config.toml
n_layer = 9
d_model = 224
n_head = 14
n_kv_head = 1
head_dim = 32
d_mlp = 448
vocab_size = 2023
activation = "geglu"
norm = "layernorm"
norm_place = "pre"
norm_eps = 1e-05
positions = "learned"
qk_norm = false
attn_scale = 0.177
bias = "all"
tie_embeddings = true
parallel_block = false
init = "normal"
init_std_qkv = 0.0274
init_std_o = 0.00456
init_std_up = 0.0274
init_std_down = 0.00456
optimizer = "laprop"
lr = 0.0012
lr_mult_qkv = 0.5
beta1 = 0.95
beta2 = 0.95
lr_head = 0.00766
grad_clip = 0.5
warmup_steps = 289
schedule = "wsd"
decay_fraction = 0.692
decay_shape = "exp"
final_lr_fraction = 0.1
batch_tokens = 16384
seq_len = 2048
doc_mask = true
train_tokens = 134600000
steps = 8216
dataset = "wikipedia_en"
MLP neurons of a small language model. Each row is named by its layer, matrix (down: output weights) and neuron, and shows model dimensions 64-159. Each number is 128 + 32 x the weight over its row's rms, rounded and kept within 0 to 255. A neuron's up and down rows have the sign that makes its largest values positive.
A block is one neuron, or neurons of one layer that tend to fire together. After each block is what it responds to, as a language model described it from the Wikipedia text at the highest values.

L4.down216 [111 116  64 111 132 128 180 147 130 160 130 126 125 127 140 123 167  84 101 123 134 140 114  96 110 153 182 146 118 122 186 101 149 127 153 150 131 149 107 100 153 145 167 108 117  86 168 139 121  81  97 169  95 147  86 109 113 137 116  97 156  65 153 102 155 114 112  89 105 127 123  98 114 170  97 122 106 156 151 164 100 204 134 127 190 145 100 141  70  90 132 125 184 167  95  94]
Separators in name lists. Fires on the separators between items in lists of proper names, mostly and, commas and &, as in Dinu Lipatti and George, Harland & Wolff.

L6.down48 [ 68 108 102 162 111 110 202 161  78 170 149 121 136 154 166 145 115 120 162  98 128 127 120 131 146  84 140  89  49 139 143 147 107 133  75  82 157 131 108 121 131 120 133 127 108 131 166 184 130 118 132  62 208 115  96 115 103 135 125  85 111 124 175 165 119 151  76 139 182 140 119 148 144  58 172  90 121 115 130 117 162 138 138 135 149 144 102 125 114 130 155 178 143 169 109 139]
L6.down55 [114  65 147 132 135 129 133 148 119 127  95 145 121 110 106 145 120 173 124 147 176 100 137  72 140 116 155 126  95 105 120 151 112  82 184 167 139 154  40 142 101 164 134 154 133 155  73 148 179 227  86 126 135 154 130 114 149 126 182 140 128 167  99 124 104 139 108 160  70  92 111 131 109 150 148 154  92 167 124 115 120 146 106 147  93  84 147  64  89 156  90 157 145  80 147 138]
L6.down57 [152 199  61  73 118 104 133 144 118 142 119 157 151 131 102 139 113 163 113 160 122  95 114 135 125 115  91 105 155 119 133 111 142  93  71 116 136 114 104  90 152 127 137 130  88 117 198 183  59  89 162 119  82 133 147 162 155 130  79 134  86 113 157 130 104 117 117 133 143 160 109 134 162 135 100  87 177 152  99 157  77 156 168 108 131 143 102 144 134 173 197  83  77 155 136 111]
L6.down283 [161 176 129  95 154 124 154 108 151 134  90 101 165 132 174 123 194 139  61 131 189  47 137 110 134  99 132 129 136 116 179 143  89 115 127 159 111 173 104 144 142 222 138 127  80 106 160 122  95  80 140  88 150 140 154 154 131 122 116  79 129 119 149 118 139 103 114 111 142 124 171 142  99 196 129 112 128 143 149 123 116 106 133 105 103 132  94 163 109 115 136  82 150 149 112  65]
Sentence-opener boundary punctuation. The comma after a fronted introductory phrase (In 2017, As a result, During World War I), and the line break after a wiki section heading like ==Origins==.

L4.down291 [195 138 154 117 123 127  88 162 122 152 166 160 111 152 142 125 120 104 123 181 130 105 130 165 146 100 139 166  99 152 143 140 171  69 150 157 114  99 157 151 124 179 141 105 146 136 184 153 134  24 173 138 142 131 160 157  83 108 101 133 155 136 148 144  65 130  92  93  78 185 115 111 152 152 143  82 141 112 142 117 114 166 143 149 112 109 169  80 205 140 139  74  88  81 153 113]
Late cells in stat tables. Numbers or decimal points several cells into a row of numeric table data, such as goals-for, totals, or the 10th-end column (e.g. | 27 |, 2.01).

L4.down76 [138 128 124 112  80 131  89 212  86 100 101 132 103 134 113 140 119 131 155 147 129 108 190 123 156 138 118 136  70 163 128 125 110 171 153  99 161  98  74 100 160 131 174 102 162  83 149 117 107 125 121 189 150 171 141 127 168 107 141 135 114 111 142 204 117  95 116 170 120  94 114 155  93  84 134 161  81  62 157 152 143  82  92 166 128 104 135 157 191 159 192 126 180 126  74  87]
Word-initial split fragments. Short first-letter pieces of common words split oddly by the tokenizer, such as t(ells), g(onna), dr(ums), qu(alify); occasionally a doubled "!" or a number start.

L5.down11 [114 147 114  96 164 134 113 167 171 164  78 147 128  86  41 124 125  83 104 103 136 140 173 127 157 108 178 120 125 155 144 231 127 163 134 136 130 172 113  98 137 131 105 112 137 195 119  68 131 106 106 167 134  74 104  88 136 168 113 159  90 112 130 111 114 149 193 128 185 156  94  80  85  87 102  92 118 200 155  95  70 103  57 130 146 119 101 110  85 107 143 130 188 146 128 130]
L5.down36 [171 119 112  82 140 116  79 168 105 103  68 150 123 129 127 178 135 185  77 102 139 128 120 133 190 145 182 115  91  75 129 140 138  99  98 134  88 154 149 137  89 171 139 113 113 134 112 168 129 162 126 100 147 173 157 176 135  79 104 117  85 177 130 122 140  77 119 123 172 128  81 102 157  90  44 170 129 163 147 155 115 114 166  75 146 149 101 131 130  90  80  67 100 189 162 128]
L5.down50 [165  76 157 123 152  87 125 113  66 130 165 136 122 145 134 140  85 156 101 157 153 162  99 136 129  68 175 120 139 160  95  64 112 110 174 157 102 112 141 103 106 148 130 116 113 105 156 166 161 108 157 104 129 131 117 138 100 127 113 105 173  81 144 190 119 166  82 111 112 127 100 125 115 214 175 105  88 157 171 153 167 138 158 138  74 107 109 151 120  91 148 120 168 185 130 140]
L5.down51 [122 123  92  97 114 106 118 126  81  69 101 195 197 141  88 128 148 166 110  99 100 129 112 146  87 144 106 189 108 126 161 153  90  86 133 119  84 152  43 138 151 113 118 157  91 140 115 180 121 142 132 112 130 131 140 135 121  70 120 112 118 105 139 192 149  43 121 143  86 110 125  92 147 111 112 136 129 113 105  96 190  86 107 160 120 126 149 177 144 155 111  74 154 111 131 163]
L5.down58 [131 133 115 116 136 131 107 157 140 109  68 123 108 107 134  90 149 115  91 143 143 145 175 133 107 137 100 161 116 148  99 102 158  91 194 168 140 119 158 138  44 125 217  93 139  68 144 156 134 142 118  87 112  67 124 161 162  93 111  69 169 121  74 105 117 168  87 160 124  90 136  53  75 110 125 114 139 165 136 143 100 133 165 148  93 176 139 127 110  99 111 133 193  83 121 113]
L5.down149 [107 164 154 112 106 121 156  49 172 100 125  67  97 152 124  99 139 156 158 144  46  68 136 120 192 110  89 148 112 118  77 176 110 112 136  57 141  75 180 111 136 100 148 107 122 149  84 102 175 138 166 158 112 166 123 149 151 138 110 158  96 117 135 117 131 142 127 178 151 169 100 103 115 109 120 120 160 112 150 133  93  69  97 148 127 129 191 123 116  94 167  84 125 116 100 209]
L5.down228 [145 130 133  66 105  87 149 146  92 120 211 100  92 116 133 116 135 111 115 126 160 125 174 115 136 103 162  44 174  99 131 178 193 137 125  87 168 108 206 121 168 101  86 117  88 191 157 132 146  74 152 131 156 160  93 120  84 115 176 142 130 121 103 103  72 118 166 141  93 106  77 134  83  73  77 157  90 171 127 119 159 143  97 132 108  77 123 125 150 191 176 134  99 211 140 139]
L5.down236 [ 92 168 117 120 148 149 106 131  97 146 124 108 103 156 105 133 138 111  97  94  90 160  79  73 170  83  94 130 121 163 102 135 163 129 177  33 128 117 176 134 172 135 128 113 145 124 109 152 152 201 156 134 167 119 163 111 113 126 102  98 148  97 147 162 140  94  93 146 154 100  78 112 115 118 153 161 174  96 143 153 172 130 101 171 147 104 102 139 143  54 138 118 142 138  26 144]
L5.down243 [156 146 137 145  45 109  38  97 242 195 120 164 108 107 144 175 121 106  80 173 136 110 112 104 154 123 109 203 130 135 116 115 142 113 171 135  87 128 106 133 197 149  84 136 101 165 186 163 165 141 177 132 181 120  97 154 157 111 119 121 136 120 121 162 101 134  96 144  91  95 140 138  97 111 102 174 107 144 116 115 142 176 109 154  93  79 189 104 108 106 132 101  75 167 148 137]
L5.down328 [136 123  74 107 139 135 142  78 142 186 132 117  95 137  95 160 123 142 123  83 111  99 144 102 157 121 137 104 111  88 104 127 131 161 126 132 168 139 121 130 103 185 150 107 113 145  70 136 100  95 161 214  76 160 111 158 119 146 148 117 103 140 118  88 166 174 121 128 140  81 122  93 178 128 171 142 125 174 115  80 137 149  68 124 148  96 136 152 122 164 131 150 169 140  87 152]
L5.down334 [134 203 127 175 150  97 140 121 159 208 107 129  76 114 150 109 125 126  98 136 173  91 155 125 129 125 130 194  97 120  85  71 185 145 169  41  82  91  91 189 144  57 114 105 146 148 174 136 133 100 129  85 130 186 113 146 120 135 101  99  89  87 164 149 114 151 120 116 134  78  97 135 129 123 143 156 108 134 193 132 146 159 137 119  62  69 147 119 100 153 108 153 133 171 140 152]
L5.down350 [ 81 188 188 154 153  91 121 129 113 128  60 132 117 153 126  53 116 131 107 165  72 165 138 193 117  88 176 117 101 128 112 142  82 166 140 117 142  86 162 201 153 143 138 193 141 117 113 153 173 144 107  95 159 114 161 160 102 146 141 130 137  69 116 148 113 126 137 142 134 124 184 148 116 106 141 118  89  68 127 105 147 124 112  97 178 118 154 215 122 164 103 105 130 176 125 122]
L5.down376 [163 160  97 119  88 135 180 102 107 126 122 126  75 155 101 149 114  81 109  67 107  63 123  99 106 121 167 147  83 147  83 160 110 177  83 158 146 128 172  73 131 166 163 105 163 156  83 145  90 195 141 143 139  95 145 198 141 126 136 140  93 150  98 122  93  66 122 145 123 133 120 117 139 213 146 126 158 119 156 135 121 144 170 146 230 114 157 134  78 135 154 138 124 129 156 139]
L5.down379 [137 168 140 129 110  99  54 123 131 117 104 150 109 119 165 118 153 112 159 121 135  85 149 136 139 136 115 157 187 107 127 167 109 128 164  64 125 106 101 173 149 112 143  95 141 150 159 124 159 173 130  86 130 115 106 175 120 156  92 175 154 129 141 161 129 132 171 167 149 116 157 144 108  42 131 201 121 125 135  99 122 122 109 119  72 161 132 149 137 110 212 129 108 119  99  97]
L5.down415 [132 138 118 102  96  92 172 105 243 153 128 145 162 142 164 133 112 132 138  97 158  72 139 157 104 121 112 161 118  86  84 142 102 136 113 139 128  95 127 121  93 107 167 133 150 112 161 141 100  81  49 145  94 161 137 156 182 121 140 139 122 123 162 129 172 154 159 128 110 145 109 103 150 114 130 176 179 113 118 113 109 132 112 120 106 163 167 117 198 146  75  94 106  77 137 106]
L5.down427 [153 145 129  84 105 138  84 105 162 137 130 150 173 144  54 115 207 125  71 126 153 126 118 126  90 154 156  78 129 103 132 176 121 145 190 148  79 188 174 141  65 108  92 134  91 124 113 140  77 137 106 102  99 136 145 121 131 105 142 149 117 151  74 140 146 105 174 182 114 157 124 108 124 143 149  86 129 154 157 177 173 128 145 191 127 159 132 157  77  87 136  91 107  95 138 122]
Separator after a name. Connective or separator tokens (and, comma, |, dash) directly after a proper name, mostly people, e.g. Laurenz Mädje and, Barnes Air National Guard Base,.

L5.down27 [151 118 160  86 123 116 101 130 118 170 124  93 125 111  99 166 177 176 153 149 153 113 159 123 146 125 136 118 153 119 123  89 180 107 149  80 142  76 101  84 150 148  88 138 110  80 107  48 151 128 146 144 162 170 134 138 140 128 107 140 152 173 121 135  72 162 114 175 166 124 170 126 164  52 147 183 122 122 157  48 108 140  82  91  84 104  96 162 191 100 131  83 100 141 141 108]
L5.down49 [133 142 124 156 163  92 141  92 128 142 135 137 155  90  60 154 143 181 129 159 160 113 118 125 154 130 130 161 168 188 111 158 140 140 110  52 202  71 149  89 129 124 143 125 210 122 109  51 115 157  90 123 172 136 129 107 154 183 130 133 114 168 116 144 102 164 165 165 119 193 136 160 130 117 132  77 140  90  80 108 174 109 138 114  75  86 138 142 135 135  59 175 205 105 158 164]
L5.down85 [128 181 132  87 130  98 159 116 110 165 126  92 132  82 178 169 157 116 111 156  88 140 174 151 124 124 110 197  76 158  83 143 104 135 161  82 149 109 139  85 124 147 144  75 129 166  94 132 138 100 142  97  84 131 104 145 133  60 126 180 117 122 161 129 128 172 136 143 110 139 116 164 147 101  89 192 128 129 141 176 144 102 124 112 202 168 166 128 143  71 159 121 158  94 103 147]
L5.down115 [143  63 130 106  94  79 113 151 115 125 146 103 159 154 126 137 146 195 130 123 158 128 109 108 144 123  93 149 151 150 147 167 117  81 138  61 135 133 117 151 121 107  58 112 107  91  40  58 118 114 120 110  80 129  74 121 106 180 110  98  90 168 143 158 135  90 132 104  76 163  70 112 146  90 127 100 136 132 130  88 170 150 112  92 121 153 125 138 147  66 118 178 176 167 132 201]
L5.down137 [111  96 100  68  94 137 102 154  72 109 110  64 162 125 146  98 148 123 151 100 110 131  73 164 116  86  99  78 161  89 169 146 109 120 155 168 102 115 127 143  92  52 121 146 173 111 153  83 163 195  93 128 123  88 150  92 122 158 150 205 110 143  97  92  88 173 118 147 125 137 145 165 149  98 134  85 131 156 127 143 146 177 123 164 118 139 102 150  97 131 172 146  88 100 164  90]
L5.down147 [116 117 153 147 131 125 158 125 194 127  96  84 110 119  77 144  95 131 144 111 147 158 177 104 146 206  85 139 136 121  85  58 152 143 181 146 111  98 203 110  91 131  92  64 163 127 125  80 109 104 170  95 169 141 177 168 142 164 128 169  83  51  96 131 107  93 103 126 133 142 116 138 106 107 160  63 103 108 158 146 121 121 141 119 154 145 180  63 139 171 126 131 146 112 111 145]
L5.down229 [130 132 118  84 126  99  88  81 102 180  86  97 139 169 135 129  86  67 126 134 157  87 129 105 126 103 155 155 200 121 101 119  67 167 166 185 199 143 152 143 176 133 135 103 170 165  98 144 109 122 154 142 139  80 125 105 117  79 195 107 194 115  99 130 101 166 133 119 192 106 146 147 134 137 147  28 181 146 112 128 132 140 164  98  82  67 160 113 128 155 126 104 167 139 152  99]
L5.down242 [109 174 115 117 149 127 155  63 150  92 124 114 153 129  97 208 125 180 129 115 155 102 186 166 110 102 136  87  77  96 123 125 112 160 151 111 132 143 120  97 149 126 137 101 163 156  87 154 159 139 120  97  81 114 123 115 124 112 157 119 143 168 106 113 118 154 177  88  91  86 130 133  52 108 181 122 194 140 104 201 156 137 132  62 104  59 159 110  91 127 135 126 138 193 159 161]
L5.down307 [112 119 123 125  87 104  99 181 119 130 225 113 130 132  83  94 178 158 152  65 113 142 135  97 102 148 113  72 185 108 104 168  64  83 110 159 146 145 162 135 119 139 116  99  81 136 177 164 163 164 105 173 115 116 164 168 174  99 122 172 184 109  97 105  94 150 131 150 109 131 174 197 137 127 149 115 121 135 172  62 173 149 126 137 173 104 115 115 113 141 187 129  77 166 152 184]
L5.down316 [186 142 136 107  94  99 101  93 190 149  80 123 176 101 187 124 123 144  81 133  75 169 176 115 112 168 150 110 105 134 109  97 179 111 134 166  87  62 118 155 107 169  89  91 125 148 124 125 145 179 139  88 128 160 128 108 133  75 139 179 167 129  64 146 121 139 170 138 153 135 155 138 187 153 107 158 119  97 126 169 143 105 126  97 144 121 144  91 142  62  92 110 125 118 141 145]
L5.down325 [152 159 157 201  62 122 148 157 121 150 127 138  66  91 102 174  85 100 167 128 177 128 139 148 110 135 144 166  79  99  84 145 125 126  99 107 132 109  64  95 108 117 107 122 143 106  93 184 144 124 134 110 156 159 175 119 170 146 138 117 174 125 125  61  75 133 123 158 140 118 161 155 102 132 144 102 190  72 155  86 208 105 115 127  68 120 124 142 138 144  83 158 152 147 109 102]
L5.down330 [174 143 172 107 109 135 113 218 100 145 159  85 130 136  62 125 100 105 148  88 101 111 115 126 153 134 111 137 131  97 151  92 195 165 110 146  94 163 137 128 101 150 188  97 135 116 109 176 134 106 143 179 143 108  85 165 132  78 153 113 114 104 149  74 144 146 122 117 139 140 150 159 130 169 153 143 111 160  92  88 170 198 111 180  47  67 155 185 127 149  82 161 194  98  65  92]
L5.down371 [ 74 209  73 169 134 115 144 118 107 132 102  82 122 169 171 108  89  74 103 104 132 106 111 119 153 124 188  97 114 165  96 186  74 219 128 120 126 135 193 146 213 107 150 154 149 164 118 163 166 148 132 110 125  74 133 178 127 141  96 127 128 155 155  69 122 135 109 109 191  96 144 129 159 130 101 135 122 116  99 114 105 127 155 120 152  64 176 135 174 169 128 116 132  85  90 134]
L5.down387 [120 122 111 106  88 129 132 151 170 100 155 124 171 107 107  91 125 162 163 121 120 126 109  82  66 146  89 127 169 205 136  89 133  81 150 124 158 179 134 155 173 166  80  77  92 140 150 141 115 119 148 122 171 151 166 166 140 111 148 142 108  63  93 113 176  78 128  85 113  74 168 139 139 132 132  89 117 160  85 125 115 110  86 115 107 104 132 120 160 162 137 151 120 130 153 147]
L5.down410 [ 94 149  88 138 170 110  62 142 104 103 134 102 108 122 185 174  89 175 124 131 115 105 162 159 123  74 169 100 146 128 121  55 181 150 166  59  63 176 177  55 156 100 174 158 114 103  91 120  86 120 122 157 114  84 125 126 145 179  97  94 118 165 112 140 138 128 131 139 153  82 157 118  83 154 148  75  95 197  75 135 115 143 114 122 143  83 143 177 157 163 148 141 147 173 112 127]
L5.down421 [180 139 183 172 120 132 123 129 169 125 149  99 156 113  89 198 134 109 164  94 110 158 196 106 127 135 103 163 114  90 128 118 169  84 184  59  83 156 139 148 156 121  97 107  92 115 155 170 152 183 124 140 130 186 165 156 177 113 114 119 123 139 113 114  90 125 182  76 171  79 158 159 137  44 134 125 152 141 184 140 144 119  85 138 108 104 115  73 165 188 149 106 117 105  85 151]
Split verb opening fragment. Opening consonant piece of a word split into fragments, usually a verb after he, was, but or which: g(ets), sp(ent), cl(aimed).

L6.down82 [153  90 121 104 137 169 146 152  66 130 191 150  79 142  58 141 128 120 172 105 119 116  92 123  73 167 111 116 120 133 108 134 125  75  97 125 160 118  79 132 112 177 167 158 152 119 107  95 104 115 106 128 106  83 161 116 136 145 169  82 173 168 164 105 122 132 130 206  97 112 129 161 122 108 153 168 132  77  79  83 173  89  97 169 136 102  77 121 143 134 197 163 101 135 158 114]
L6.down126 [158 127 128 120 183 230  96 128 103 141  95 115 124 163 107 135 157 134  96  87 108 125 154 174 131 153 133 146 143 113 155 217 126 118  87 105 105 134 141 146 152 120 118 153 135 132 147  96  88 125 105 132  76 169 107 119 100 112  95 121  76 100 137 168 128 104   0 172 145 162 127 187 155 129  74 150 141 108 133 193 111  60 139  83 172 154 164 121 137 139 180  86 122 183 138  71]
L6.down238 [173 139 142 133 112 146 111  91  79  85 184 111 198 101 147 104 162  87  91 108 140  88 106  97 179 103  94  97 149 138 141 159 127  62  90  78 164 174 101 136 147 114 128 121 151  78 147 102  91  91 128 137 134 147 126 147 144 177 151 232 113 121  54 170 133 139  94 136 180 116  76  88 141 135 146  66 106 125  56 164 103 156 114 139  63 136  82 111 173 122 108 150 110 142 138 162]
L6.down334 [142 134 119 132 134 255 149 140 127 130 158  63 156 170  85 144  77 164 131 125 104 141 109  94 156  73 107 136 114 129 130  96 175 135 137 110 121 126 145 126 154 132  94 118  93 144 146 111 123 126 147 134  67 110 137 173 139  16  70 149 212 112 149  87 150 110 138 137 133  92 130 156 126 153 114 106  99 135 122 163 103 148 124 136 103 125 106 154 117 128 186 184 161  83 128 120]
Post-auxiliary word-starts. The first piece of a word right after was, is, be, or has, usually a past-participle start like app(ointed), reg(istered), or the word part.